From a checkpoint of a small transformer trained on Wikipedia.
Architecture: no biases in attention or MLP, untied embeddings.
Training: a variant of Adam for these matrices, 6181 steps.
MLP neurons of a small language model. Each row is named by its layer, matrix (down: output weights) and neuron, and shows model dimensions 0-255. Each number is 500 + 40 x the weight over its row's rms, rounded and kept within 0 to 999. Numbers have three digits each. A neuron's up and down rows have the sign that makes its largest values positive.
After each neuron's rows, "raises" lists the tokens whose logits its output raises most directly, leaving later layers aside.

L12.down464:504528490468480524480508538523484515531462473468529470495544558495575499473526522481454454553484459500515490450514412484536537512437516483535528538490499537487447516519486445515525492459499508541503530516513417474425575496489472501469462508496493522530557477443520502577473474516529554491529527482514513556427516458485509462494542515488509518500410490467477522561481571498411579460484464555504484536472451591497542485462560448506501507422509520448500454448480544424462532482497528485457473492477545625436596514461549546505397479477500486485474531474467532510495483564481503592579545457444518580527468511542568513518507563564530475494507491525446526468569507444496512526470484447575438500479539495492500437520491419534509539535601534548546526447521475520489550557542603
raises: "ments", "ment", "ings", "ter", "ters"

L11.down244:531495530395517476496521572544475521516496501530436497526491515542437503454600631558469485497487543560508502496515468482487518514440428472540476487558475522575430494458439536484511540527455518513485503459441419454569529476520477496497519528455539515462510513510423448501480461531513535539461511431450487502537533487523506484501489503522489542503572516503504487435488442533522473564576513509576490424539509510499512540455439439507477567580486452517450504482488435478526494519466458539505496427518546577511417450424514456425486523461548495519484567541437490444486463546530497489596529453500535524428526508531514433495465512499537447537480518453446505465528487497579517565496494466446481526539507500518476519496418535497554498534483485552531551551559495539489398470471520
raises: "ating", "ator", "ately", "ative", "ation:"

L11.down640:413477463469519476470516501564536539522459516545532525450501422519434548487487514437509486477466503502413448497515502501453538471493474472530537521502530517466591488571535511503522516466506462548526496446458488497438532543474582520492462446515468483507511508496476436501594513535470548503406518527557487516486472463459452549453526510489548414500514497492437591525434515525457583496516436453530444481579462513534474455509470535490539531504518549553487558486422478573464501491446524471582539517524475421457454537505529507479497412519436605536506497471457553506494478449444489540489439518531495436456497429507483550521478452422514449503503548453472536501497487526503481551495569444508495441465489497504499544488569491541415556509478515577425519485506450559507490527432497
raises: "s)", "s", "s,", "s.", "s=="

L9.down342:464448486487469481482504552494508514535523488587535462446528552535537508449584500520469561523539434491465498425530484460507528546521525486522459562545478515449521486433417539509478447516541474490434475501546467502500538471552429531450422537562538491467501570508494495516487499529504506553494446640455457529504459523435478480517537519503526500467502504484508508554541500479493546491511554560486518539531536494403479476522555547504491493523468510488483505517500521485542514494516582478633482414543454486533486438452397528453513499521510456478516586488531478576503541500504507519521470481488539500544533435475449538471495561480505438441500492523506449528653487517572508494450494461523507464452460514506466540457497550551467494413503537465461551443503468488511593506546481
raises: "e.", "es.", ").", "a.", "ing."

L11.down335:433499540495511440469496517479529515435558512444490523458469547542491596503521517508494518523481533506561531516526455549555488516421537535486500579548538429479516537534384503511548530486468468554498440507517506500411520483483550478504476450474467498500512476481491538467580543485487462524534502488491531461487499427444473441519531445487489547465436496499507539512482439491383496516546511461424476506469493494483468485494482585549453561515482474530543459463442519522547488528541529485456552391531539501485508500501537492488521455521503523509490479484477576494538434512469427507412474477455535562571478493528474522510467506521517490562523494543477496396440528412513487478476546530594519493476519587593459432527481394528512546429463433469511494520460482448515566495524496
raises: "==", " ==", "===", "\"", " ==="

L10.down127:514534468566481499437493526493400547413510480461479558524493523513421480525493483475507455472451505488512464496502418517491495445449462515478495479464490500485542481415498548551550522558510473509446515515553470535429568448504442458557484527489525499496461471477569516550432503523461482444558474516531536498566484544529545533485496509483492442500540467537462538527584423527476479513471464493423542476528563459520560553437453504550403504464483438557498502566529515460531508461521480489539529524570509595514468429455499475461511547513472444505528501500477455447492516498493486552518492537514507506399513583570524514519478557492445483532509503512428420451518481536530537508530491538455486500505526478452493492497514503642499534452520533492501479526485513444513590491629448
raises: "y.", "y,", "ies", "a.", "ia."

L12.down507:466496568509571488540515543476517453501551489525477437459474449521489502512474468423455477526442511508520512485527514546519458496518471523505490579568444512505479506492451529466492488499524522514563518565505504503378470516464450522506512496441546485464522513475555496466511465465520470529544508490507549498523541537415521479476503501481520526468483493435432482510504510569585545498498414483431529488521460633527504404481510560501452448492531558499500452496492481421608468443494529627443443525566486517513465436521473488495502493521381525509514498478487498545495527542530505486464491522489511530470527507470492533505475507521491529548538532468500538464570445520482412515501519506668456423507497489462439525458563538384468465515536478496483502501467507506553478483488495
raises: "per", "p", "port", "of", "du"

L12.down21:468413545474492523477481433516549527468576498445445521498519508476525519517442450527509513469482510538484575513542496469472524428544494499464536516467500487489575532548499566480479475493477496512544506508517511554535426466466514527528490545485493570506516452489484500458533549518516524528447494447532474534418485547485550494460600511455515494527466496510533505493567481552413506503511486489501553501498627521463439463577483538567541502483454566562520523494494600424469535477424462466471475518458499487514532471536542563524567531523539479504457505409479491551478460491479485525467592483455471465530489417491532541479519569466539475485483561505537440442587422428517498539471554471457452437454480529476530449510518539562465511573481459524413506459523523549525515458572521
raises: " Award", " award", " Best", " won", " champion"